{
  "vocab_size": 2048,
  "init_std_down": 0.0706,
  "decay_fraction": 1.0,
  "final_lr_fraction": 0.0
}
MLP neurons of a small language model. Each row is named by its layer, matrix (up: input weights; down: output weights) and neuron, and shows model dimensions 0-127. Each number is 128 + 32 x the weight over its row's rms, rounded and kept within 0 to 255. Numbers have three digits each.
Before each neuron's rows, "fires before" lists the tokens most often just after its 100 highest values on Wikipedia text that the model never trained on. A number after a token or word is its count.

fires before: "s" 48, "," 9, "A" 6, "\n" 6
L2.up2:120110105140098156128108131112100139165217086126090114123097113091118197175139177133135135144089114169077170064131129147160151160147068077148136128090082174119137085128124105131109134142172085122140114115142098125088090104190096119125101080077122112174100110167109124072057110134085118169112126124116137172106134197118131143166127136107079118171077160147144182179140113172165122095106
L2.down2:129118146111085192161098125146148074121148154121097179139142134194093080118120142099125146101096139110183156128155124084113137096077146174070188108098092093153118078122113115119121144097116136116063164040166057119102097131147128148077162065185128144101185162104150133113154132148152093145159129115117142071178212095121110115133188181113115136184117163086108114125122174158122096190075

fires before: "," 33, "." 13, " and" 5, ";" 4, "at" 4
L3.up38:135102111133159076153134052108151155087142153084115141178157172139131122146117166110190198148130101123157105130090139115173121152117092127095192150106096125117165094134137173109124136090153118071164130109086133168091109188178158159090158162065106100115192108137134126092169090153157122121145161118104111088157104125177085169139113146110106122109108167105127209148162109084044112133074
L3.down38:087106104145116065113116101120112143198135182126100188186122145157109192139106113121124120164133155192143192142075065081143123128138121162106146130200131159141141136152129179148089082096128100122171131099161138130109135098146114115177142195085126114149083125089146128120161146103075123110093121116084189127155186137155145070166163120132114107136134145114119067099109103097192166142132

fires before: "ed" 26, "s" 20, "ing" 8, "tion" 5, " the" 5, "ion" 4
L8.up470:107109162160112160115105126093136132168151090105036163089206117184132112072108173118145160116133189167122111151135140132133155176137089137156160103083146088154176102169090112137119182123170087139087102068128102135142141154156080126110145086111122133181113088097180136147079113157134108112146107099082123168150131159113117145197126117149185109108160118145061126136108092102133145159115
L8.down470:089079151129138105176105157099158117104177179159175166148155114129117154165083126117100147145131190150162170084122148096132173120124103102115112169129141115085109129106120136113185130139101119145099088167123131092085102142070229116099142172107087132084176188109126119115150150106170168140161078140169165115115186061114085147161194106176109073134138114102123111129186165066149117106155

fires before: "ed" 19, " by" 12, "ctor" 10, "r" 8, "s" 8, "et" 5
L3.up142:192159124158175098194107177115120151110116148107123132109150147105172146132090169166149065136100123170091141088129083077193083135170144086088167103098135107091182126061175166127098158143148115110173098084087145184173102101141142133148101118096136144176122099152177092127137114123152142113160106122072034134168057096104124143111153158167116142066122189131113112117128109142069099121092
L3.down142:148167131161172145155129197096102155135156126108121165117105127164179124112186094193106075087101107176174105111139091183143164063152107090121135122113133083119140110064115144111180121151127090147136076154145113171124128135132129104106093082099136109198154110139194152073103112157095141105061128139162093089196141118076161112082144115161111128141083138071162064132148138127129080097086

fires before: "\n" 52, "ci" 8, "und" 8, ":" 5
L2.up183:077117147131169165064127127114127157147186144114140115092071101131071096146185132078091063115145090154071152162140175134136164103107099112090176171114130147128123126092118144091108151103129176126128118180100129101164119083128105118105090134122148133152165091169183114096217130076134113154136169087080136097194175107128091163081120086139098085110089086090093100145096125169079125111144
L2.down183:109112115071073162110083107191122189121084087124146084118151167135201147091097126123088176118187163099117136099099138201120068131081175129148117132133129162174157154125070182175137121178111128102093120141107087087121130161105108152151114171055107094089170218149095147140146145114156124158159086143090118152068154145114136124113090176154060136150148144141160132174177107118114145131155

fires before: "ri" 19, "n" 12, "ing" 11, "ed" 10, "ee" 5
L2.up41:152092158156108131177177135142177119131169080162100122116117120094115203149168202179149120158107096125102132076171085108155149129155157115057094124130125094135121109123109072127098154122140099118095093189150235139140103154156123191087146094120150136158115112091109107202104107116134106175112175098096162143105094090136148059108139125151103103157105187163146169131143133152068138140127
L2.down41:209108134102104112057125183111143131063128162109142152193136078164153153115081114126115145129072153152132079107120167149120187129082118161136117118107149111122168156122134106114134147099146082131111092105139100162081089133118140103132099084141195084094143156140110152130095152165109126137063136146146149168095143110166063136135104112126127067101132064098147171091113096139073133147140

fires before: "." 31, "ve" 6, "se" 5, "ver" 5, "ce" 5, "wa" 4
L3.up517:141158125129163161099145154107133181153177143100128099195137111094136196168141078090109170123110111151093173142092108132131069166102117122115056157070116092115119127117098145107151143140134124126129109131148170094146106150194104120108124130188161073122129137134184118105176084083092090128153146163157118142111097173178138105154094149197110072206127177147125106176133136165116172171108
L3.down517:154110191133158203152174141073101181155140156103095171150179122172131176136178103107088101113149136127101135194117143094121083172077087157099080128107121179126139069119136148113134147089151087118181153071118140161169103163141113143083127139148111141153131147144155148140139096126124065097153152144138094166161092129170125157153143069172143091116046153110110168177153138189096183117122

fires before: "ed" 26, " by" 12, "al" 7, "in" 6, "burg" 4, "ar" 4
L2.up466:135131179184177122147102147126133122130100111131153147141119135110154116085129091085120160079094170109152113168098131129158083162094067119118110123137071143087144127114145135160116137120164123153150158123077096200148153141143103120093112084182129061155117080090146138137117085123105132092123146127129047170133095149191148124112157109192103084136144195178100142145089114140133072108127
L2.down466:175188154174148150141124147115112130127191091141075103084147128136144187150119113128083126153155083133119139117103164053156093107129118080124139133083136140158186176067110081082102112101141102113124130154180126152146143114126098086166157084111105138137146192139110091159105058088153120086156122177134095124152122131137112155124099116156112099061119197145146099176132152117117150108133

fires before: "ed" 20, "ing" 15, "th" 9, "ri" 5, " " 5, "ant" 5
L10.up14:125133139110145112132178104150152101123086121069062143100194090137092148111125166103129091094119116233069082186163144051184115103169129130140199115130151136087145147059147137081124144124130120109115097101059134142188087152099134169150130099129146109137095097124106154125135169088079113147097166130116131154154095114122111108147122169150171067147128179148122137153096128145121081090110
L10.down14:118142134156133139137195129129091103129133109166171146086154106088086140172131129116120123166133093067129090115096105113127149129149177068081152153072108149132066108181135141181081124178133171118098125140157100150140134055113154086102074179115099102068166108138196105159152146117143120151112116134193131109111170113108136134074156156137103158137155171135089108080134200097116174064069

fires before: "," 44, "." 23, " and" 6
L8.up289:108140137134151117135065150118167121150195146114158159071141108130188132112108087174117157129104145132120102122125144114149069106163172122141122150113112137149214104149109151193182151135109109122100105159151195130136101115134119168037147146131115113150159160132142105052159098109052129142147171084147128094127135155123114081152090131177076100157039122115162096140104165197107152161136
L8.down289:167137140136147122139180138121181116131082115129107164170144107116124135110112135112140126186145149149128147170096116126089100044152123143169150115162090127098048121098158092095109168116195112147197148135075102167094152151091123071089197091141134177186110151123146147148084139123174118178141120144137132092106104126157074146081181163091133115145063182150085137078121106057089080063143

fires before: "\n" 60
L3.up244:139135092131212136155199068135061155118178111082146116102124077114075129092121149176096098086161142182202127118173117163120113163108104146146098163118124138108099122193116198073133144168130147150138108112133150109157130144144133147091146111168159142130112129076215132084159117143164093165126122179115150162148157170119157130151050151158112096084127159116098173178149132130100107112166
L3.down244:123143181134075114107102113130154129152124151111151108107169166137132143134123127122165142086125145122099136148126112149150073150129139117073099139111090143105159180155115111101143141122117132185127134174132160143121158129088089122153142138096073071087177181144079133243123178123169138139159119134156111110121141104169167148141147128082097124042137128152120103084138082144080093168136

fires before: " |" 30, "." 11, ":" 10, "s" 5, "ing" 4
L10.up510:149151153091155136128121152120175163166090211079162154119144106129095199111158131177114136146060166125119178129167104151102085121140152088180124112081120111139124121142138150081083180135168140143093132094172139107117097110148108184082130114146103134146175148130116126074138146156098098157116055108112065122155073127117112168139131123114068157144060159119092108167155115145144082080146
L10.down510:144120137116140132071201096080138107069113119156141076097075193129076135121177162095169167147191138155070126106119096114186181084129147174128152150116158107111132133099158163118163153102106176138122132144121162125158156090148173094150172144127141164101140059144153114119103175077179192116111191140118135134173090050163137066122110100098096117090164119133137151129129158138098127147071

fires before: " |" 23, "%" 18, " m" 15, "," 5, " " 5
L2.up253:091115158125161147130100119111078128095120145135122080153106153180173140115144122114157149138141152106104117167131140162172111129170136101049170128146154150015135111162173185161174161090115116087171061120145124170102145102155091111124128102157128103107152076167112115126173121155099101161187107155128131153164156179131152141147106114159081126152074164128099218154147150089086121074124
L2.down253:159147114117122090120159137123144103176123081074086135111160145112089164117175121128142139111196125171061121162084173179149160108097159195158147096114169085177155141096102149157155124131169105115080187150126127202144148190142142143135169116138083107153102163084111130121104118076154060172146104146140116196175113189168120126104148097126129149123140068111113156112179159111206066140121

fires before: "." 24, " |" 16, ")" 10, "," 10, "%" 9, " (" 5
L2.up55:111090129068102118116180083064111119139103090117171067147105100170120107132120147146147185068139133086055094145118182118169126168146097103093121174129125111084090095155133207143167143081146128122128129101130128151116037176172199110115119147122098173135181132123087097136150186133121078125148138134109114079143133116108093139141094070143091154130120165158107080179147133188115065147113
L2.down55:170134157111071153109080142119139143134086095107134163120169137072141113040165111135072076094159127121175137105090172152139147115152117102158150136138137092168165137165174126114135134174153161098132103170124133217155208113110103039179164150134153115124083153155094155159105116123087121160136123171179175122134130133144146088105174082152113109104147117147131117094089130094124142087115

fires before: "t" 31, "i" 14, "us" 6, "on" 6, "o" 6, "it" 5
L7.up255:152104132119187135115141201109166184137133166103154113139144082091136161103197169143138123131135178180141080119135061163126162098137139093094129166083153132141137092098081114113072159117124151182181065115131152178166087126066153141137122133083146089117101158107148107043112141132065113072145147109126096076147048139138080206083151082078110061119117113130094127106166099152145149179116
L7.down255:096100110090094169182131120192125133108118135180116089178068186093105149157119090178147071056083097110085184146146113121121109174127120163149128125127096126166143156131175119156211110103116121110120153064055132064143079131115104074126116121130167117145160099183098122140107084115097134131156148135116123141113146150104193067120189101170208142087150123153139155117182101137165148123105

fires before: "ing" 30, "es" 8, "ed" 8, "ation" 6, "te" 4
L10.up74:181111131120115116110126164129093106141148135102079127113166074146124164068163125123118144144168147176146127097158104066150097163127154124139128135088112113163104057089107150108081150181155105077158082082094163140176127140153131175149137114124114156136178161120131135092113137098066133107098116170104148157135124145211096138130105082139134101117089072090023092128097122156111125057171
L10.down74:041112129085130172143063106132136149096109128090097134151144066100133063136156148111172051098152145108178087144122221115117141053117112175141067152181205119147113126184141126091130099176113101202102106098119090108154127153103154164053153137074139135105125135144115098175100136105113122206140126141144113082131120132095140158141171159140164125166139133146168117127101148109122175136097

fires before: "b" 24, " is" 12, " was" 9, "cc" 5
L3.up476:117115152080154092108098128083159192104185140122139110104156079167216120154136127168133120017138160114086120133096101142119128109126152092147104114154113137120138065134122144071107118086147137144136095068082165152112153116130170159073106157089154076183150116146115114152103090078071140100144133116139122140167132178164116165057066089118076101159141130128141132184104126129143090096125
L3.down476:174106158127118169083118182180167121118068134125143137189133103128179122184172081143115130082125162131108158068209129140137130168157089122118121115100126210121175148130110108157132152128102171094121139115149101148120167088089131083065111165124155187103090084115149103194114141079147068132103137055151147102124069143139170089132095185128100159117060134101151076148138161106074078148140

fires before: " as" 20, " to" 15, " in" 9, "mission" 7, " a" 5
L5.up8:134105147135166155120200119111107163087137185108106127087092117139157123109131102144148110150030118126096123137138130148112134132093172148141166156125132119170170153063085099157069150104124119147097121135091102070179134188112034196167171088165120135122113138139144124145189142079096144110119149211064092084145049131148082155142130096140107090088073132129119142125104121123139119158145
L5.down8:160161093125175089074128124129139163101084067054104140145141125162107120103218142129141187156172083137144097166136102111104136105150109187086180122136095161147152127089200111150127123140086140186123157095112124098128110085076148125089130151144124146109131089159119127201104161146111112086132139157104107143159131170116177101127091129111116161207126135086159112129065148122117104084121

fires before: " |" 36, "," 13, "." 10, " 0" 6
L7.up283:163149132122199168087096089045190137132144075103133137103151148090130113140146124198105136163084126128090119139127137198198051125133099097174131109123110080123182153155144159131133140151138140128134131186117164079180137111199126166166140110165134098202128111148131168144094156086127113128118119135196078123151137095102122134159121168116111082145106174079109109122202070100103112106157
L7.down283:134169112142153099129185094136145087114090122133071146053118156128145148131131130134142150120143116108126185090174111115098186046150073153140133082189143163168069068074108130145127104141092169145126115077178137154131094129108105131105141170107119115136159149147150130104149096145129128132049095080178100122111152122100096103078143076069090166134111071166179152099089145166157162206100

fires before: "\n" 24, "ed" 23, "d" 5, "s" 5, "ver" 4
L10.up216:097108135140147138128105103079166173177162126121092125138223142140094107053122114120068142108097150139150121119081132161141083145130129123099129107066139194090156113152079119124067125139131117065142140073134097106125140184156110128137202152105151146132141159141172142076181121149060118140123194135122106102159145167165129100133101067114138098091121094142116056158121135164122087140114
L10.down216:159127183149168084221125126058163115139104099089089103144116101136131098143119063145157104182137158125109140172116134130131168115188189075113110141115130157104106166149164147171145065096138171135132133116154132193159159104121164089154099157150135115110150177150101122166117158139163122091093090125122133158097111191131125139180145171063114096108113142147184087145186116098102136105158

fires before: "\n" 56
L3.up178:109203073109157096131132150113086099098161099071122108144162141131133155113220118141131139107136160166142143162199091103175114097048093139121148200130121159120157160162082191129122142139152155149163112094162154142150066169187159107129142136119148104118137145074145119139138095151124126142169157097139064148113184106091148104142082138105097199105174192135104124148113149131136118138070
L3.down178:131105095146120133119132059128104136139127150098148182078106131122147107131095063147063173160065123048067144129027112133108167117157122146154209082136149075152114095102139110114150070116122138103106095127124138134086117091144172164075112112108173099108177188127132083162105148129137122053136089167145089100126153121099107113151140175158104089122117145119118109130145066085117161140145